Weights of a small GPT-style language model, trained from scratch on English Wikipedia: width 192, vocabulary 2048.
MLP neurons of a small language model. Each row is named by its layer, matrix (up: input weights) and neuron, and shows model dimensions 0-191. Each number is 128 + 24 x the weight over its row's rms, rounded and kept within 0 to 255. Numbers have three digits each.
After each neuron's rows, "fires on" lists the tokens most often at its 100 highest values on Wikipedia text that the model never trained on; "fires after" lists the tokens most often just before its 100 highest values on Wikipedia text that the model never trained on. A number after a token or word is its count.

L2.up435:111144112141156190131116072140140072155122143093139135163131166113105121111126118083085139107092149124149177173113150125128114110114119129102129057126163113157146121123136132120125096099109129115122159147101153068149146175168126109164157170104160114125134120160138140125140150120194189152140128152117108102153093125149121107130091099136130145127109133126108110106121113104109129133084139121172153160117147127088125128130152101113112121172108147124126093125085161141109130117124138104110114114137106156104105126171130133128160154108129141126148117104152124169113138088124116126
fires on: "re" 38, "le" 15, "and" 12, "ru" 7, "la" 7, "ri" 7
fires after: " st" 30, "c" 15, " St" 10, "ck" 7, " b" 6

L3.up724:165145108119136122125165119135112106082108128116137096148098143119144135152172092103103089135133135114140137155163135124136100150136109130148149121166144156150072116148115119142095122157109137136151154113176152128120205129083102160132123105107121152119056138123121119163139121129073112138124105142127106123114100155148093105148147099138117128121114139157146154092155111139112130108153131068117119173108139166163164187070124119091138130137120120127109157150136114129093122140106126132162083138115123129109108129150114167113138132130121103160175109132098072129123138121162144157
fires on: "la" 20, "er" 16, "a" 13, "in" 12, "ga" 11, "E" 5
fires after: "R" 12, " V" 9, "N" 9, " p" 9, " Ma" 8, " ma" 7

L3.up1290:129141114146136126109132138142109152167112164135122108103127136082148136131077115137108141136143144093120099144159176099163081094115118141105143115146145130174129130131112115152172145106125142138137091140070069099129126136091115071147156146093135134129102125136079117135144166109121118103173124132161115114172108137168097138130124121128129139127123153150108101121119087135108125079114145148144140126151150135121137120149173155088153141120081119143110099138111152099120144160146146134116109157144148160094107108080077117179170089126141154127115152100174102114144111167124121142
fires on: "lic" 16, "ic" 13, "ed" 13, "lan" 8, "ense" 7, "y" 7
fires after: "f" 19, "ff" 12, " " 12, " su" 12, "p" 10

L10.up1371:128142137139097105122100183137141158161144126136130151148117102086095133145131143109106096135137078141117100109082142132106147127121178140149109159155133148115084092122174138152102143113140133113126139148132119131101116110131126128162182092111115092128114117150155165118166130165112093130099188182179108153159171118110089115131118161126084144148144124159092142156134145156147090122142107144112121155111096122121106083109122142130108071111094133164135107111101149152104134128090121101131122140141105144141105076147177108174111139143166129104138135128124130139117130145111118146
fires on: "\n" 100
fires after: "." 88, ")." 5, "\"" 5

L3.up1424:113165132131078135157153139112151104133112129095106137089147073124181127152125139120147127103119113088149152147130128160121161155159108121136114159121142156089099100126153133146150076127124102147161110149088087116178102150169127160104149102125130122116142104188149134144135115102151120149142139110136105153105093149125174147140132145111169116101038144136156112103076145139119138126106127154126183115092103128134149135146091118144144127142106088134141117153134117091129129082112123094130134152091109152112143118117146124163118139142108128141094178137148143098121109151141132125
fires on: "l" 21, "is" 12, "n" 8, "ay" 7, "th" 6, "as" 5
fires after: "y" 48, "s" 16, " co" 5

L2.up184:112146120104154134090135131080131130161110137097128130120123154183126118141164132131116148102113135113163171128128157153090120121132143145120098109111133080126145151079137155140094114144123147096130116120115107103096103128153126177159144128102137160096129130151099142073104146147171113145124132156133112115164161078105153095138128129125157153109117106146143088131111121112148107137157150118147174137128121150111156125154138134135087100058125099148099115083118135098126138145110148151152170170131082148086130043114133143144118138136101114093135150122112122141179152137152138145
fires on: "l" 21, "po" 16, "p" 11, "t" 8, "g" 7
fires after: " pro" 13, "p" 10, "ho" 9, "gra" 7, " Cha" 7, " su" 6

L3.up414:100110111092129096163101113126150100088115174129135120128140161151140150153085104136102180128135123118165176125151137145175122120121109173122128075143115123150103132161163103112171153115100103130131150108088127080095116135099145118120150137147134155117053067109115129148129124125121114143121129148148140146130131128074123146126140119123131104122137136121065101146098125108138114138127119155152116142166130138176098088134110149136129139116100103095108124122140159098115089108113134127167143123153163132186154126129129141145133143144115108162138116116179137126166102098166104082
fires on: "s" 32, "d" 9, "ra" 9, "." 8
fires after: " In" 15, " Re" 11, " Con" 10, " F" 9, "c" 8, "In" 5

L2.up864:173073140134136142119112103131131158120118100164129156132155131102141090133155132129114063137142127105140171114118160157131137177180137126104163158118118142117111144129092125134085127148100122092095136093127117101103130156102087111127151151145070156101143120150145124122118093134154107159143130111117141131137117108117104134105123155145127138131142069115141116114122097122127130156140163119125121155155150096135124101141113167145085151081138121134066134128127085129121154152186128151118106081116123145156157099136110145080165107159079133146139131167117141111124120098125128186
fires on: "le" 27, "f" 15, "mp" 8, "pen" 8, "by" 7, "tch" 6
fires after: "la" 18, " I" 12, "hi" 11, "li" 9

L2.up111:149103100126144081131112138146122114145110150126134126147167151109130126128130169087077164141122111128124107113116151125088160161112156182164112117202175121129135078117113074131121115118120135126100137123163134115137141118151148142136127147136124140149126132156160142082107169128099103095173148112080115130131118129153139115128077156094101114128103140150128102150148126085142128119092125142121138101132134115131112127165129193154169141122097136082114128143154129107138161121112123130130148156137136113119087097119181134098076107129157147154088134153112124126123076099113171116
fires on: "k" 27, "ite" 14, "et" 8, "at" 8, "un" 8, "n" 7
fires after: "s" 80, "ch" 5, " f" 5

L3.up838:146069164091117128108114085124116134108097130081115077161097134118096095145138161088149129139106140137143148136125163137136089107119130136099147137155122114147154105094170146151145128103066108093148154162122157146114130123140146088131144119153163115126116096139111136096129139094102153135143145176087157119120123097136131116100137108149132119180161122117165148132099178152110102136139104091126146158088153103140108159118141131132183141130088098137161085119122152117145153170133094148145096131135146156126169106148172102123126141119132126107138158139120097111119133120085105126
fires on: "ver" 25, "re" 18, "up" 17, "age" 14, "old" 4, "ice" 4
fires after: "gu" 16, "ri" 10, "il" 10, "i" 7, "wa" 7, "cc" 7

L3.up466:127111116175141190082173144126127099128132125167113139135143096154140140106124111102139092112152160107153156150107111132125112114151113125147120145112126177127178127119121136097149157124115125110144170115170137117146140100101102109112109081100095128145133152104121131079134127135149092102134119114113101123139131140101111140103156118127167101164121092145110121136146144164119133135125048172157121144128121139090136155093159173105116121158175149162184132136102126122085157131113134129077126104132146115176101150153127116086119141083130130144164099127120117124164107116147122091
fires on: " is" 32, "e" 25, "im" 11, " was" 9, "ar" 8, "en" 8
fires after: ")" 23, " G" 22, " S" 13, " V" 10, "G" 5

L3.up1168:122144115141191130094113110132122140080118138139143091113150131146065110099134153159159145092118146081151154132120133106095159140090162117149124082135131104154115173127086124128134163131136133150114192075098142140158079126105164141113138113113121103157153137168124132105137131128162171161127123094121142108104128156099111131147113131113128110110109136120098185120120136176153130168105119152099127123141117146105116134135148091170127141132131127125110127128114102192123138131068169125116129108109121121130132105101120101129135156150089124130100118138120141103081140184130098128
fires on: "c" 34, "f" 29, "re" 14, "od" 5, "ade" 5, " Year" 5
fires after: " in" 38, " In" 20, " the" 15, " The" 7, "c" 5, "in" 4

L10.up281:096121148127054129142117118067138144123160124118108119170107131175110133127144126120112135109117164120129126099105130108139147130109127090141139122146147163110125152106108106075174155176136104112117116128166128131187161144147127140164163150076111146124137117118118133171178148180118097127131093113105163125121148107119123117077122130104105134114103144117103144119107115145124100153088137164115135107142133162119127092125152110129068103124138129141128190157115134163175172112157111107112138131112095147164092108116172137138119112140154150127111099134162136143127105165128106130
fires on: "\n" 55
fires after: " |" 63, "\n" 10, " " 5, ")" 5, "." 4

L3.up627:086137128142135160167149094124136161146101107158106127135134129131120110134137121178084088088127112112129137158103126132099132146111100125106131101096076161126143114184114079120140134108110072127135119137101151119105136154125127128158139098152154116109131108161095113108114153120121152148128122119125163141120111125131141145131151117115128132156098151124082134117119171100059086128125119135079151106138173159129133125064094146139162101126143084077098098128153162159186118181108117168110138112136143109102145143112142164133119129136131102137141117135130142105138160158100150162
fires on: "ab" 32, "c" 13, "es" 9, ":" 5
fires after: " " 22, "L" 17, " Ma" 9, "ot" 7, "at" 4

L3.up482:117126100183103156115140152124167137090131143086110114118094141116152155130119122085109156143130126144142134122165155150121111156185161095146096061140114114124152119127066136120171105108128119139111129149178095126153113111122122113147096120145106148081122144138145116148102109120129134172141124114141181149097127131111146140147111129150095109133123135123120133159115181114123109139139113122126155132143114129133098092112130095100123111122161191107095134167146133145116088141166130172133105112135127110125090106077123151100122073140077160156113135118094105139145115159148175130
fires on: "-" 26, "th" 22, "s" 7, "ton" 6, "ell" 5, "le" 5
fires after: "-" 28, "al" 14, "d" 10, "---|---|---|---|" 7, "or" 6

L3.up458:124166151119094128131134133131183128113124090155149148151123172105136153135120095147130138111175158127131158113154133137107105131123116107133136141144112158127128149095091171091151157111107124107147123136054137116075139097167135117117146159120087154149058128139085098119146157119156149178109144110144141109144121104141129111128099110116114159110147136153108101086129126122144177142087160119167174134141104158087142086078160162121117100130109092153105117105106134115159170133141125139109100168136102127116106099144102138125149093124113118144098118141128146176118126132135141125
fires on: "s" 36, "re" 11, "l" 7, "va" 5, "." 5, "li" 5
fires after: "ov" 17, "w" 16, "up" 10, "ow" 9, " su" 8, "if" 6

L3.up317:088125124131101121168137156133102120121152157136144144141137096097143095105162130136181127125098100127131114114136144138170155150103181132159066152106098095128138137166115109144083100145110116148133135108149151118117143133126136150152132111113147109125109058135114190105107125127166124103111142151129139083078120112096125104153118105110113132083148160136139143105134144107117097213147129151147151163123129132118152135114136098105115109153115098136101116153146139099088128109090120165101070125113127132100130134147124158182099116126132143147132100154119091125138131143166154145
fires on: "ma" 20, "ph" 13, "t" 13, "ition" 7
fires after: "\\" 20, "b" 13, " or" 7, " po" 7, " imp" 6, "op" 6

L2.up1132:166071100142174134129118110125146129132122140129078097132126090157129178122134119151144111180145113107105178140121144120100063118113168126105105144117148128135129134097123131173102124174159127124147118148135137166158091147162116118149138112145128179086122080183148093157104128110145102173127100136090120138121115157117119134152129111105150069120106120157147159119114085131137115119109104132120089140148139122110151121092104131132089141151117120109223149127130118117123136156142107127110105147108146123093095151108156107129130153130115128127142104144152126108110129156155108136
fires on: "o" 22, "ab" 19, "O" 11, "ar" 9, "lo" 8, "ary" 5
fires after: " G" 29, "L" 28, " L" 13, " V" 10, "e" 8, "G" 5

L3.up810:164119082145152138142161122125133118127184136147115145116137086160174122128155112139122102139144129158135128123144109090181088143155157105131126113139127109136135104171116063120100128128094134108124126155128100148159127113168131123140188165105141151074134100152112118160107115133145143129116075155088112112109134121095097140115116090112139101102082143119163195091122117127130155182122170133103089110139152142141104144099108140147153097131128108135104119137132115158136185105112141111132098140137138133103119103125119126127114108154125135163104073145111137130129161082155103137
fires on: "ho" 30, "ul" 14, "al" 13, "ot" 7, "han" 6, "lo" 6
fires after: " G" 20, " " 13, "ber" 11, "G" 7, " V" 7, "op" 7

L2.up181:119122130119117176112119118133132133143105100110117132099121114123113161137130172100107146113095100108126114122100121183156100123126110136108155111133126110148147105091151163141125100109137148163172166145134130159139102174078132140133105132129152191176075122151131109099079088113105144171144123128092104166109120082148090155129119129119107086110124124126123116138119106129139125121108133114141127182136136125154154093090113116082132189139135183121134118157139127151097090132178132144155161108107125116128132086099163132134151097113191107105151124122120153141132149117145142113
fires on: "n" 56, "on" 11, "i" 10, "u" 9, "e" 4
fires after: "le" 17, "L" 12, " D" 10, "d" 8, " take" 6

L3.up453:113121176136099107132116142131148134168126101088136075163121149137111154142109074141114102136145147128112114111119173104140109173115127153115153170126129121099088115101082142158126143125102098130122118151122128127156166108100146127129167159096142090114151129152126106092125111162116144111097099159080127122168089115198115131117125144152139132104162133118147072111152128139163109118127120122128121133114142134169151156140132153054152119152134136149163087139139141108099131124108135130144156118133111143168144120094166135128147103122158105108111179147100151072144138104143156105
fires on: "ri" 23, "s" 16, "al" 10, "a" 9, "p" 9
fires after: "s" 31, " c" 18, "tt" 9, " sp" 7, "C" 6, " h" 5

L3.up1268:128099114156164151146131112139148137122120105132157124137118130140157115107094137132107105118120124145140133151099151115161196143162134150146145097149096140154132094125138122137130082098130125120120134125157173115114177089148125175131110121162148120119133132096126123118127179081096142148145136136100131135095142124106119083106084091161090111096067143121128165101141134113121128134123102134158097151144148116107113120110094175164154133106153140100144150152119112104108110180108113107112163138074144124145101146170135176113122141093153109092142116148071151145123100153150130079
fires on: "k" 32, "e" 19, "ite" 14, "er" 11, "i" 10, "n" 8
fires after: "s" 23, " G" 21, "i" 12, "vi" 8, "z" 7

L2.up1183:159112147108135107120105131125132127142107124113108106131132129098162156138155108114127119168141155116161126128140165138114150128116117105145147127167142130106119151101078138122103116162115132162190148158140148126146141092122116078134135160136152107137096164141140095102111125104170140147143121152133133129140066127134134093120125158152119159122083146109171151138150161158136153141138095138098108135140142105052124140123158127074135128141117102153123165169070108067143154126130123089134113083139136092127141111116104114092141104127073096118151102169130122126150097118174137089
fires on: "s" 28, "qua" 20, "in" 13, "com" 11, "ter" 7, "up" 7
fires after: "s" 28, " S" 23, "c" 8, "es" 7, "cc" 7, " su" 6

L2.up1511:085132145151125066099137114155089120162146124082127141123114154155115095104144099128139126155125128093163112132116125144148137148104151148144105152130120105120097136124108109123108138130132116164101115097122155149162168144081125116116122110107107123092104160154077131125155088100148154140113127127176138124151131094098137151144125117157167162091151116109130105131126144126130162110164117108102118114109144119176133087111138115144136091150103123179115118167115156120184118146071134170146136118159106143133082137111114153111170150171148090100125180122137110133134150161124105179
fires on: "l" 21, "ol" 20, "lo" 20, "-" 15, "all" 11, "ric" 4
fires after: " co" 39, " B" 8, " vi" 7, " b" 7, " Co" 6

L7.up1306:109110106122160188136128117137140120110063112077128135118111139128113169114121129118140171101123129127087115131114121129105126132141139181113126103134188120149138165112112147134111139128149107140122149088098151141140110179115180120130134096105122123124121157162129138119158133113139151126103142125126129081111131157152124166116126139113112148123109135055124145158134143099124127152092116139135130088169146116148143152081142130154146149127132110139139118102099168157147172132097142102148126078116093109147126120082163111133134067123084053165159115139136123121125167097115139155
fires on: " " 28, "-" 15, "c" 11, "f" 9, "co" 6
fires after: " a" 27, "c" 13, " con" 8, "al" 7

L3.up1511:157125152145131139139110132114137118143127141117151154143152146086105118183127149103126107113151161172106103149149100128147143125102102162136140138102140130131131131113096108126101126111115103150084126120112125120166131131144102121159151153164141129096144133138138101135099111144169072104127118149149096137151117171122126105178064130095119096085107102132199143127140163152084171105144167152116133120112100149136120087155155146122111120104181158141109173135102090120075114121147082111121119143158146126117113112168101117144082109151115171096132109131122121117145128098170140122
fires on: "li" 17, "ce" 15, "d" 8, "chi" 6, " early" 5
fires after: " Ar" 12, " for" 12, " a" 11, " C" 10, " c" 9

L2.up942:110134120119155128140196137118108132134115146108139104125140120121096139116137181133122113138149115111125170142096149104127117134152123116156068129126086120130113161139170138123083118164128154119120189112145159060163132115102164129129148116123116115069156139143127105133139113115139125108111118125161152153127102108123121139053148133139147118121112167135157120127155126122141110149142126166152139125145126111115102174133111148093115070083101174118133175113126080101108090129138134088091121137149145155116170145116144144172106088142156116121148135101147138142165101152091129109
fires on: "er" 25, "in" 19, "ro" 16, "re" 13, "fin" 7, "ine" 5
fires after: "P" 19, "mp" 14, " met" 6, " Me" 5, " De" 5, " co" 5

L7.up1300:135128135124121152146154128118119115117100158152066072124111123118142174106142104101129097144110143125121181130110144045146102125185156123104145099123149096153076130138064113105130132124096151097133116124141127110148131093135116126118114109135168111097182118139086110133131097131133118179073102129128119124110144101183152135129126128155149138115125136107142137102109138138148145143129136100127117137136118154068119170148104131143156109149127157102156157160116122119131080146172108158190119157134153165136120120126155129131099122088149123171094142123125130127120133117108148133
fires on: "-" 47, "\n" 22, "ak" 6, "ul" 6, "s" 5
fires after: "-" 35, "---|---|---|---|" 17, "|" 9, "v" 8, "|---|---|" 8, "p" 7

L2.up317:119134160124153143142160108131129143117123164138146096130119132131103164124127141119153108091114104143141122124140115117078154127113130104099142166131144105146131152098099113122164136132101150125120155108111169155076166089157133142130088098123118142127144126124145100123114123111133131136123080137157098127104128114089130115124124075112104147120096146106099125112126094112135184109092138087139167108149165161184110141109116172130108088151140087165189112125140137111133149154146114176119147126109127141132114091147094123126133154117172133117164133144152170120089147191164186101
fires on: "ie" 20, "ber" 16, "or" 11, "ley" 9, "se" 8, "e" 7
fires after: "j" 17, " Li" 16, "ang" 8, " Ch" 8, " Jo" 8, "u" 5

L7.up27:163148115098112138071089150155096108130091140121161130131079120123132162168205146105139097138107150146109134139106131123138080124089150120146099126117132098111120110085140147128147110113100111120115145128126093147149131142155108154136104081098117129076112128119114108122127132139139128083119184154171160133136143166109108158139095097162084093124116146094109151127163152155112114118141133112165134102133096137137132134146139172128081126155114171125167096102165113138141146111114155165135134124118090177142156109101138110106126119170145138145151147163103124144119101117137104142
fires on: "\n" 100
fires after: "." 86, ")." 5, "\"" 5

L7.up1044:189111127121063112094136134135136121158108121091107122122136110146155129133169130113152126096104100139115119143097155120152071150137155124137106149114133140124126105104168154115122124102115109110151104154088109168126105147175128164164143112118096118107117117123162106106125123140114111131079162149170153134123171121149137130142148158162112117105118112148133125088127127144086087141130101088111129126141091159142135133158089161126088117172149146128122117092139118123083156123152151148119155098142119143156160081150130142136153081158113085108134123151106123149091117183138090169
fires on: "\n" 100
fires after: "." 86, ")." 6, "\"" 5

L2.up1156:113137086183112139099102125069152154136107141086124131114125170145130133134114113124112118115127169112106094151126109116154091111151144096134058119128068132132109117128128175133118158103132123175155148181139178126142139117151127127132117149147137157168121115146128112100130120127111138103135151152123109077132149114198124120121134087091124124123144124101147113109132082100133113132186086164120125105158078147134165141145134154138134126148136125127120140124141130110137114139121102093107160116101127161154113154114144146162119102126121142113082134162139147056122117124151087150
fires on: "un" 45, "A" 15, "ti" 7, "b" 6, "s" 6, "a" 4
fires after: " la" 26, " m" 11, "F" 9, "m" 8, "C" 7, " c" 5

L3.up91:174113159128111127074125150166141133157114147166134113137134141140077168136130161125120135163131117110138128103125069116116132136115131143136123047138138130114123131096141106119120143142135137124129163095106106141132118162101101143143152138128137119150149114069151111169171108142152097113133102106117119124134162167125135092162155141157171116181138127086088140156148174143093148125101120133135120148099100127093092187130131084125101154100127096114102119109168086107140128100110151113101130137138132084103100101167140105115125135113138136123129106088112146173130165144104116129
fires on: "z" 24, "mp" 20, "s" 14, "er" 9, "p" 8, "gi" 7
fires after: " A" 23, "s" 12, "te" 9, " Te" 7, " Re" 7, " As" 7

L3.up574:183104085136144122124115102119114117123128159142135132109135124142107111128094117173149123145109115087135186126138142145153143189102129093131056109102106091074111103100124113127162110107163142145121111098158169116113122190131125105126102139173112145156117144109120101152134121144159092135149120123127133160096119141108118145130143101109128122160144119107124132127121148114113134131142163151162107109106098115090126147106152131128148145154146116144126116124118117138153100120135123124137136131122124199113169124125171161110093114169058155163128084172107090090116162134138138160
fires on: "al" 50, "re" 25, "ment" 5, "rt" 4, "%" 4
fires after: " " 42, " the" 16, " re" 9, " The" 8, " de" 4, " to" 4

L2.up164:127123110170159129104186079143162159141090103150095116126161132166124143120107124100105125125154099117116082134140091082158119117136143161135123115139119185094133145108126134141142154134140077178118150150150125159129130122175154132151126135100092143089138086117121108090134115130107130139152120154117114169120157108091109170109150121107143128135130120144122186141099129094148117146111134140112126175155103083104089161115150119122102138106133119117111135136121114120144110091073104135121141145118080135084141110154094127104159146079142175123101149141110121163147169145123117124
fires on: "ar" 28, "ed" 14, "et" 9, "e" 7, "on" 5, "es" 5
fires after: " E" 22, " Le" 17, "E" 9, "ci" 8, "a" 6

L7.up1341:173108134099089113129111155093101117144150144125075144119135162092134161100115105098144143125136154105131091112118121089121154102127142157138124123097150138126143138106149115093169119122104118128138159103127115157138123119117105129116151102167104127139110115107115161102149130157133145083127131143136130125143161154122113118120040177121110142140088098114132122145113150111118122111114135136114141118142108110142129127137103129116068137156086143139156127119136151140124077142134136145089151106139170178187127162145153178169128112167150112118131094208137119092109120141175151151
fires on: "\n" 100
fires after: "." 83, "\"" 6, ")." 5

L3.up354:118147133155126144098138089141131111142134175095104170120112142105154139169163092151149137109177088087150135135108130168143146105134156108169138127163171115113123163139093084107165159118142110101103131150089133103130104103133125145121121148120132130140110132152109129169127116121162167138110088125150109143145119126147100095078161146108139121118111167163127131108149123117100138120154118170126105139109106126117129116096105132117148173164130080164138148124144083097152100090147113081099116099178151175128151136105124159129101107140151122111113130152135102136073109093135091128
fires on: "d" 32, "b" 13, "em" 10, "la" 8, "al" 6
fires after: "or" 15, " it" 9, " We" 9, " At" 7, " an" 7, " to" 6

L7.up648:105080135078131121134120054151112128134100097134132166124154122133127154138110142121101166102220176111109134123132162116139146149126131137139092144120115155108110130141080153125104113090132094103142111119134147072101105150127119118150121105158153123130111131155103096149113095066121105141150095138123128113148081154150145089104104124077136119117123139100121151121137107110121112143126179147155130074133091129139144130145168140153146135181134149112143142132105126171103163155110131172155107124119156138125129132115166139118141117105148108116138166141162168142130148115120113149
fires on: "ce" 13, "p" 13, "c" 12, "b" 11, "red" 9, "f" 6
fires after: " de" 16, " pro" 12, "c" 9, " c" 8, " La" 8, " a" 7

L2.up1008:165108157157099086151148106125130139133137151143128122093105148142104151099156124101117093118155093132126134118138128149144119111162140130149150155111126131148103068157122092148126140113107108101164143111141119149096122136105079127112148115126100097151099101149124125134176115174122105120135095086121110119165110152137122142075097146121140162095126096169102144118139114100124130089200120098130125144167145148137183175142075123125133148153098110160118124154140080109148144121149103149129093143122075128157077101145143157136145125156148097148102109120121105125126113162153147149
fires on: "er" 15, "I" 14, "ance" 13, "E" 13, "ru" 8, "n" 7
fires after: " V" 22, "en" 17, " T" 10, "N" 9, "I" 5

L3.up1368:108166159138136134150117105143116106141144108112162136127133138114154130118145107128172139115086162089086088157134115115112107154127143161130094126137107117142155114131071083130112137115118136107128136175152143153090091118134114180125174137081163143142154151135139130120118115144104129101114095203133141126134165103151141116130101123106114115079110129113129170145142111124070120164118119109134142118095151128151127116082142130138125123139156128144155156182116115147117117082124131129112110133156121120121153143071134135133151128124052118176150098124103132153114111161181165102
fires on: "act" 13, "t" 11, "et" 11, "ject" 6, "th" 6, " history" 5
fires after: " g" 19, " p" 8, " O" 7, "op" 6, "b" 5, " imp" 5

L3.up565:076127125130130149093120116123149130108139112082103129110135139148092128090092134116123117107163122163113151119122115125143126133155149112097133163126121146133146127135098099132163099131122088109166117110108190159114105127158110107176112087157154145097112134120134119082159173138153143126133125142097123145141123134125127106159134099113122115128118121130115134181109148094133147117132104215164097102119136161112139052127105152129136149093178119101073155086094165117113132110124085141103142156142138127144134106148147169142088114127099167143106139117122146123133123149086156125
fires on: "ad" 51, "ab" 19, "od" 8, "ed" 6, "es" 5, "ant" 4
fires after: " " 61, "st" 6, "s" 4

L2.up58:128070105087126164153169114146132121159151158143147117136135201155097130117105133168095129133151122128159136189141096129105099135124133140145159153106130129123172141127124124131135141129114084088147126119149138152153086141116135126104088125160137135139121114157127109110109140087114132138092136159121112154115100097126076101119129123100140165136135156169116122100139080125144094110121137135121062148135154108139111103109092131156171146147126173121118069131144110161110148107107122142150134135102087129131127105150202105120103126104137119119161137145143153128098133110105162172
fires on: "b" 44, "en" 16, "e" 10, "u" 6, "ban" 5, "im" 5
fires after: "ri" 17, " Z" 16, " We" 12, " La" 12

L3.up409:132107089109128137138114129129103118123147164114116120160118109131157124104123117127102133155145188095145151148165134090127162118167113142108097110111142099108065138133092096119105149140163135160101128090086164130072158108136108172159127172150099133130105166166152121125137128097114112134133114109131081125102110142087132150130104134102134168127110090112145057116086138138100152113139134168108110122156132162162164141085149140126160129088089146133147137125110157149143106128131150140126119129111121170150146140111146127131116128118153147080109180124155150095172135106135114131
fires on: "-" 54, "l" 6, "un" 5, "ung" 4, "row" 4
fires after: " co" 21, " c" 9, "-" 9, " Co" 6, "d" 5

L2.up848:166126105118157153134096117143145118156137128151109115104100170131128153094130162170080138065146151118142115098116127125113163142175111152139145102129127101126136146087149105192093132156108139140133138145136117121132184102137100134136150145083101136125142129156106106100157185139120108152126163162131112144162157118143114139124083110084107103132112142114118160112119108121109114070171129139148119129124175162127124136126124124128123133115118081105111081186091093105112159159126106086116114131172147147154135089107139124144107161103124117120103142142101148105101114093140136138
fires on: "er" 16, "c" 13, "n" 12, "ite" 11, "x" 11, "s" 10
fires after: " Bo" 14, " Bro" 12, " lo" 11, "lo" 11, "s" 11, " Po" 9

L2.up56:142169120111150116143168095120124115171105156126138152125163119132104152142140097152123084161169132130125115105170154089135141136168138146136122111141114134127090104112155130150111124091098134108140174159087116195117132133117126172159091128129149121141120152086146106110130115137155103128132148146169106104144114150110108106139130113135122097113103150080128137149100187162125130103130109111127090163128121158101086162107145153127111134104183165147154136121113102122103101130108109106080133133132113066170080121135122171122166142163135093135133108113162124147165110137138122112
fires on: "z" 23, "d" 22, "er" 16, "g" 13, "s" 10, " Si" 9
fires after: " A" 34, " S" 13, "A" 8, " O" 7, " E" 7

L7.up467:114135105139113101094159146180219158139159155108121117123109111157112160148149144105082117154112150157125076132132152146119146118131106124166122100125173108140153130083107110108136113144121092095143106098105131126176115151106104104134122096108130138156160119170129116134129149128093113127114127120127137153136136102137148107132107154129121126161059122129146142131131131138117136142062113099093083124133106163140111134133092104081111138110159135151151116124122137120131162170101104082120108122114181124140148191156115141159143146143150156111110102150110153120124142170119116133
fires on: "\n" 27, "-" 22, "==" 13, " d" 11, " do" 6
fires after: "\n" 53, ")" 14, " the" 5

L3.up29:102085128162148114111118164125110165122115146123122114132101138104115114114122082133143120168129120119103107134144151125165116151110089127146129152119148143127140099104156122107114144108111133134127165103111155123177115134119115128122138085082146108139127085100179110096114108158167107124110147093126116139150125105113149128161098145099087145098130157146169158180122146144109154130138127143088134108108065136144110120091132156111152155137132149152135154122154131105138129157168109213098147139105144112121128115110142092079126128140142098177143077111160163128108096135071104124
fires on: "ce" 36, "on" 17, "en" 15, "an" 7, "ent" 5
fires after: " K" 24, " D" 15, " Vi" 9, "s" 8, " S" 8, "c" 7

L7.up577:163131126117145108091119140132146137124120126135115115114126132121081128137163141113125160151102121104137134138088144124139083083147164139176124151137133127130118162131128137119090120088155142132121106112113174163126135152189105135153148109120129112079162135113168114120105125147114096059159111139116146086168109095096151105123125123137143122124119170122106120135125126133118151151146107135169144147158108118113108118106133156121121094121043091084118117126157102083132110169158152115127113112187124171131148093120113127132119101117110103162169076114091169168137150121127139139
fires on: "\n" 100
fires after: "." 90, "\"" 6

L10.up185:167102144105108099128155153130114160161124132121168153098122102075148134126121117115153120090139142136093105110093136118100118187078155139133154149126140114084138077135129135131087080125164081142137128123175129114168106172145168126099134115139107089125146124113100116115134148137085124126115160124144091147180125140169141090135142158159093147083097105126111108173113145125184103128111150160137121144152093154125161130094127115095116105130143099092123106131144096144112102132143144154119123079164174137150121144095147129129140142135139104120123130111128117176144106128118134137
fires on: "\n" 85, "ga" 7, "gre" 5
fires after: "." 72, " " 7, "\"" 7, " a" 5, ")." 5

L2.up1452:133110088102132068150110106141138117131122111142138106103138141109115110160127123108159129123174141114143137140137142130124130146183098113128134129100175165150149113115117161107191121142100101140161127123129135099105158129132107077123124104158132080096135130109142179083146153128099130126140132151091114122204134143124132123144153128170159149139095117152151173145133132136152107109131118126116088157111131086120130081104171157155116108133083137146097140128134102113117134116171119128093106114109115143109129150140114184131101129103085134106141141167134137091110109109165057128
fires on: "ic" 21, "in" 16, "ex" 14, "d" 13, "up" 9, "ed" 6
fires after: "c" 14, "n" 8, " Al" 8, "or" 8, "cc" 7, "er" 6